Weights of a small GPT-style language model, trained from scratch on English Wikipedia.
Architecture: LayerNorm before each block, learned positions, biases, tied embeddings, capped logits.
MLP neurons of a small language model. Each row is named by its layer, matrix (up: input weights) and neuron, and shows model dimensions 32-95. Each number is 200 + 30 x the weight over its row's rms, rounded and kept within 0 to 999.
Before each neuron's rows, "fires after" lists the tokens most often just before its 100 highest values on Wikipedia text that the model never trained on.

fires after: " I", " N", "N", " Ch", " U"
L7.up327,184,230,207,243,230,170,194,201,228,159,157,197,212,199,203,162,161,205,156,216,200,203,187,162,206,169,200,255,216,180,212,166,182,199,170,188,230,220,227,167,192,193,228,126,181,243,212,184,172,156,214,140,227,220,240,188,219,206,221,210,194,180,156,202

fires after: " |", " 7", "one", " 5"
L7.up187,186,230,211,221,195,173,193,96,204,235,205,205,216,180,183,217,185,206,214,218,187,177,261,177,166,219,226,169,192,232,266,195,207,200,191,182,210,211,210,269,157,211,203,185,267,245,153,235,222,124,208,165,192,201,166,193,185,256,196,229,212,190,240,224

fires after: " to", " the", " in", " of", " d", " pr"
L9.up322,160,214,226,184,248,192,174,212,160,210,247,235,213,205,187,166,154,203,149,178,230,171,198,176,231,197,121,205,170,257,192,216,179,238,203,238,205,225,155,219,220,171,201,180,220,219,209,230,154,226,221,174,187,218,223,211,201,204,216,218,180,184,143,203

fires after: " f", " m", "cc", " th", " acc", ","
L11.up259,207,183,219,181,244,212,207,171,216,195,252,185,247,153,270,208,221,241,178,201,182,197,220,138,166,202,233,193,196,201,214,154,175,195,206,189,203,197,186,190,209,181,178,211,204,178,167,250,237,232,174,227,206,167,237,219,190,196,268,249,204,183,175,167

fires after: "\n", ".", " w", "an", " do"
L11.up9,182,141,209,174,277,185,164,198,201,169,198,229,212,248,160,164,163,247,206,162,196,243,228,159,176,190,227,183,196,186,160,191,247,238,268,154,209,194,166,215,221,238,184,134,180,199,237,235,168,227,175,156,201,191,187,200,197,202,218,265,141,154,215,139

fires after: " s", " S", " f", " m", " U", " "
L7.up83,207,193,202,142,252,215,219,174,205,194,171,221,187,187,265,170,169,244,199,198,192,185,229,156,187,276,212,194,203,218,208,190,246,215,202,223,169,170,216,207,280,185,190,149,213,167,203,203,164,193,145,154,174,187,235,167,174,230,199,185,141,154,178,190

fires after: " |", ")"
L10.up553,226,183,214,210,274,223,246,179,189,226,216,185,236,177,197,191,237,223,217,222,158,200,191,152,258,216,180,239,196,221,176,217,150,159,224,166,214,238,259,208,245,188,137,228,189,175,228,185,261,234,234,211,164,206,199,189,250,206,240,170,181,144,201,215

fires after: "|---|---|---|---", " |", "\n", " V", " G", " N"
L6.up557,247,213,284,167,199,247,191,214,250,186,184,186,185,210,162,171,173,197,209,208,210,191,188,216,240,193,216,222,216,288,177,147,195,187,246,234,212,195,227,189,211,239,167,188,223,180,198,207,181,221,197,177,180,214,240,219,206,243,278,216,188,187,171,132

fires after: " d", "r", " D", "D", " R"
L12.up25,190,234,228,211,214,213,208,182,149,179,178,204,198,209,160,236,171,187,185,157,200,236,193,195,157,278,198,207,251,236,252,162,223,227,219,221,187,259,190,230,158,214,190,213,182,142,135,204,217,196,152,157,256,198,218,234,201,192,221,206,144,235,212,165

fires after: " gu", " v", " V", " G", "v", " g"
L9.up8,174,163,246,176,191,261,120,208,206,164,177,192,182,175,176,212,195,192,182,210,238,189,162,212,188,202,160,187,245,244,243,238,150,187,230,205,174,230,237,210,176,253,216,157,188,136,199,204,193,207,179,197,159,195,205,195,198,189,243,194,197,170,153,181

fires after: " d", " p", " D", "\n", " P"
L12.up249,269,180,238,208,216,207,238,169,162,165,199,222,228,230,158,208,157,181,209,177,176,126,247,209,151,199,215,233,222,204,231,176,236,225,241,218,180,201,172,224,180,199,211,193,265,193,160,209,213,165,242,231,201,202,187,235,214,233,266,162,222,191,243,198

fires after: " L", " I", " U", "L", " Le"
L11.up600,160,253,243,211,209,120,173,161,211,194,208,212,222,209,189,137,223,202,213,134,155,228,211,205,201,184,173,211,170,230,290,175,195,221,190,200,249,241,215,171,198,174,260,202,195,213,221,221,196,210,233,174,205,162,170,183,174,167,233,215,214,197,193,127

fires after: " m", " M", "per", " sub", "ult"
L5.up543,168,184,204,185,206,154,162,247,200,259,185,213,202,202,254,211,265,244,198,159,173,207,200,165,224,154,190,162,190,227,189,190,176,162,203,215,194,157,138,223,217,203,201,218,237,196,220,202,222,198,110,175,184,191,278,196,178,164,234,234,213,194,233,255

fires after: "p", " p", " P", "sp", " Ex", " resp"
L7.up465,222,162,188,212,201,218,158,170,193,255,199,176,213,218,132,214,189,212,202,261,213,205,248,195,131,245,195,198,201,208,185,203,187,172,199,230,185,140,281,273,202,194,175,174,210,228,209,169,270,202,187,188,165,140,223,149,121,170,203,231,224,187,170,140

fires after: " (", " \"", " f", " m", " sup", " S"
L5.up528,248,196,174,190,241,249,209,153,264,182,232,164,214,197,248,141,198,182,209,218,187,212,176,188,158,181,219,184,200,195,221,186,181,198,186,177,242,208,197,246,256,186,242,187,232,201,166,199,188,165,181,224,135,153,222,191,218,187,177,161,221,173,130,176

fires after: " a", " |", "a"
L9.up572,205,211,224,260,183,243,253,190,130,242,248,199,183,212,234,179,172,233,208,183,216,204,252,206,226,251,167,113,225,189,203,234,211,194,174,219,183,204,179,212,210,180,183,232,238,248,177,221,237,133,249,149,180,207,179,199,234,177,190,200,194,208,197,262

fires after: " in", " of", " for", " received", "ical", " and"
L6.up396,194,211,204,152,178,182,232,158,203,204,242,164,197,177,190,179,193,217,181,190,173,173,193,174,233,236,180,148,238,233,135,219,190,253,158,202,184,211,141,164,188,166,222,192,201,233,202,202,195,219,201,196,207,180,125,200,210,204,226,185,198,158,194,204

fires after: " sim", " al", "ult", " M", " num", "em"
L7.up529,186,213,253,163,163,209,187,226,245,244,221,201,204,262,203,263,242,184,218,213,196,183,191,169,181,148,206,208,175,280,239,217,202,213,188,190,185,182,144,218,226,194,214,220,201,170,211,204,260,232,175,192,195,169,232,213,159,186,171,189,272,250,182,203

fires after: " to", " with", " in", " for"
L7.up105,212,145,232,158,221,231,200,156,183,208,189,164,173,181,250,235,213,228,206,200,162,156,181,190,231,198,166,147,179,216,224,198,186,195,179,196,192,184,206,204,191,154,210,181,196,178,191,233,192,182,202,194,177,247,166,190,206,200,182,193,228,215,211,193

fires after: ",", " in", " and", " of", " |", " an"
L12.up54,168,205,242,206,215,243,233,190,162,226,224,202,199,177,207,142,237,187,169,185,255,210,209,227,256,194,217,208,242,209,173,198,203,187,192,203,228,154,174,206,212,194,222,225,196,253,216,184,224,150,139,190,190,256,224,157,208,179,210,143,155,194,221,199

fires after: " s", "k", " S", "ak", " w"
L7.up340,188,244,214,207,254,205,228,144,190,191,173,159,186,258,222,146,162,199,201,187,231,197,224,199,254,171,229,172,214,177,167,224,209,266,188,211,228,177,221,254,246,206,166,218,218,174,236,223,200,241,210,229,209,183,87,149,212,193,136,210,195,155,203,223

fires after: " |", ",", " g"
L4.up376,204,217,234,203,240,228,250,201,205,189,201,196,199,184,166,139,171,209,190,218,211,194,203,246,174,226,175,184,190,221,245,247,211,233,223,230,204,180,225,179,229,210,168,176,211,177,170,186,118,141,148,207,212,155,216,198,212,203,220,224,228,182,242,210

fires after: " S", " dis", "-", "er", " sup", "S"
L7.up558,217,163,240,225,223,214,175,196,151,154,175,195,188,233,262,214,208,210,152,190,240,173,222,260,155,211,225,227,201,209,177,235,209,232,148,184,211,174,204,185,180,195,163,193,164,202,177,194,186,198,181,169,202,208,205,149,235,197,241,160,202,190,219,220

fires after: " s", " S", "S", " gr", " U", " M"
L12.up8,224,272,167,166,236,207,194,233,231,196,147,203,154,230,261,215,211,251,158,200,233,168,214,198,194,234,273,210,195,228,169,198,153,187,185,251,226,189,257,197,252,181,186,241,202,148,170,196,191,170,182,177,239,230,175,220,210,215,251,193,211,179,175,210

fires after: ".", ",", "7", "0", "6", " $"
L7.up281,214,213,246,163,178,200,171,147,239,219,173,244,225,167,211,185,168,209,222,203,164,228,241,209,175,194,138,179,198,159,196,171,146,187,228,226,207,206,180,148,201,181,241,203,213,168,165,200,192,257,132,184,245,146,212,197,179,206,172,185,205,202,208,218

fires after: " on", "On", " On", " in", " won", " O"
L6.up544,217,202,187,187,214,203,181,194,199,206,230,128,191,232,176,196,216,198,225,232,149,209,196,213,277,245,174,156,230,197,194,156,153,243,183,208,118,196,211,233,174,190,181,178,224,235,197,177,226,236,188,157,232,187,155,209,199,202,211,162,161,179,197,153

fires after: " p", " B", " P", " b", " V", " v"
L12.up430,198,180,184,217,175,220,157,172,179,182,189,177,188,190,131,216,249,132,248,168,283,180,199,181,205,164,211,191,229,232,214,176,223,192,190,164,225,192,265,302,213,171,198,198,184,189,199,241,225,163,188,196,168,165,230,142,220,143,200,196,203,177,195,219

fires after: " p", " |", "P", " P", "osp"
L7.up139,248,154,191,166,195,173,209,146,206,224,256,221,206,237,185,227,233,194,178,197,217,158,209,141,182,179,212,199,184,222,217,248,232,184,236,225,194,206,129,236,169,182,200,269,214,207,187,200,170,290,181,185,174,166,182,248,178,205,256,211,143,180,208,162

fires after: " |", ":", ",", " and", "er"
L12.up246,167,229,186,202,240,172,203,195,186,198,202,152,174,164,191,217,206,163,190,257,207,240,213,176,252,202,164,233,210,265,250,226,168,218,203,200,187,196,188,170,208,209,216,201,190,131,185,212,141,184,234,194,195,165,237,225,220,188,192,203,165,205,225,243

fires after: " |", " Sing", " App", " Go"
L6.up316,187,166,229,222,236,158,196,219,237,174,163,242,206,172,185,218,206,242,165,245,163,216,200,193,220,215,162,244,155,235,191,225,197,222,242,218,191,181,195,209,175,183,147,213,204,221,258,181,216,211,222,209,160,231,143,229,201,224,210,180,250,178,250,170

fires after: " S", " s", "A", ",", ".", " f"
L11.up272,231,182,194,144,258,157,249,133,195,196,126,165,232,202,184,249,216,153,189,196,218,149,232,262,216,198,209,155,178,166,233,202,180,294,216,241,182,175,214,231,218,177,171,225,207,252,172,205,189,190,183,238,190,212,211,155,173,191,222,217,200,213,161,239

fires after: " p", " ph", "p", " cl"
L7.up553,187,171,193,138,199,251,216,223,157,272,144,205,153,254,152,241,209,231,198,215,178,164,215,162,225,188,227,180,211,184,229,199,152,190,238,153,217,192,247,225,185,198,190,200,245,221,142,182,207,209,204,185,196,188,221,214,199,193,225,230,147,197,188,142

fires after: " resp", " app", " prom", " inv", "v", " Ex"
L6.up637,228,218,222,237,172,246,178,162,182,231,201,223,160,161,185,230,212,154,213,208,246,215,183,203,162,194,170,154,184,200,189,169,151,226,213,232,211,150,238,231,155,168,184,188,206,234,238,149,211,213,225,167,180,153,194,172,170,212,259,174,187,238,135,127

fires after: " the", " The", "The", " f", "|", "\n"
L5.up112,219,175,239,196,200,233,243,238,224,243,220,212,171,208,244,200,191,162,211,290,153,184,209,154,159,226,222,155,173,220,194,171,212,216,210,208,204,207,192,161,203,215,197,209,245,229,242,199,181,203,163,160,204,226,234,191,215,195,198,200,228,190,142,218

fires after: "em", "ol", "ult", " m"
L11.up197,209,183,222,215,201,199,178,173,174,214,209,176,225,227,233,230,178,184,176,229,190,185,213,201,195,204,214,181,210,217,210,218,249,183,210,220,158,162,142,262,214,231,184,230,220,141,167,201,237,180,154,197,196,215,245,196,180,184,180,226,230,159,148,224

fires after: "\n", "==", "==="
L4.up636,189,160,226,201,205,189,184,220,185,227,227,250,210,192,249,207,194,200,241,272,178,140,219,239,218,218,177,202,211,185,165,185,205,256,264,210,232,236,176,176,206,217,213,169,216,176,208,222,183,276,175,149,141,195,191,158,196,250,225,201,198,134,215,205

fires after: "\n", "P", " ("
L12.up434,218,203,249,191,207,166,180,203,168,259,190,258,248,215,244,176,185,184,176,189,146,189,244,159,206,162,185,203,190,206,175,211,249,178,203,199,212,264,164,231,234,250,277,239,208,186,203,161,185,230,220,213,197,193,172,160,161,236,183,141,192,170,200,182

fires after: " |", " comp", "otes", " G", " %", "p"
L10.up473,163,176,174,179,239,227,172,173,174,223,211,217,216,177,178,171,217,175,147,257,192,156,228,199,225,238,209,189,221,201,214,221,162,190,203,237,181,228,204,249,159,206,229,167,212,207,177,209,290,250,177,196,217,192,245,195,165,171,212,172,172,236,237,206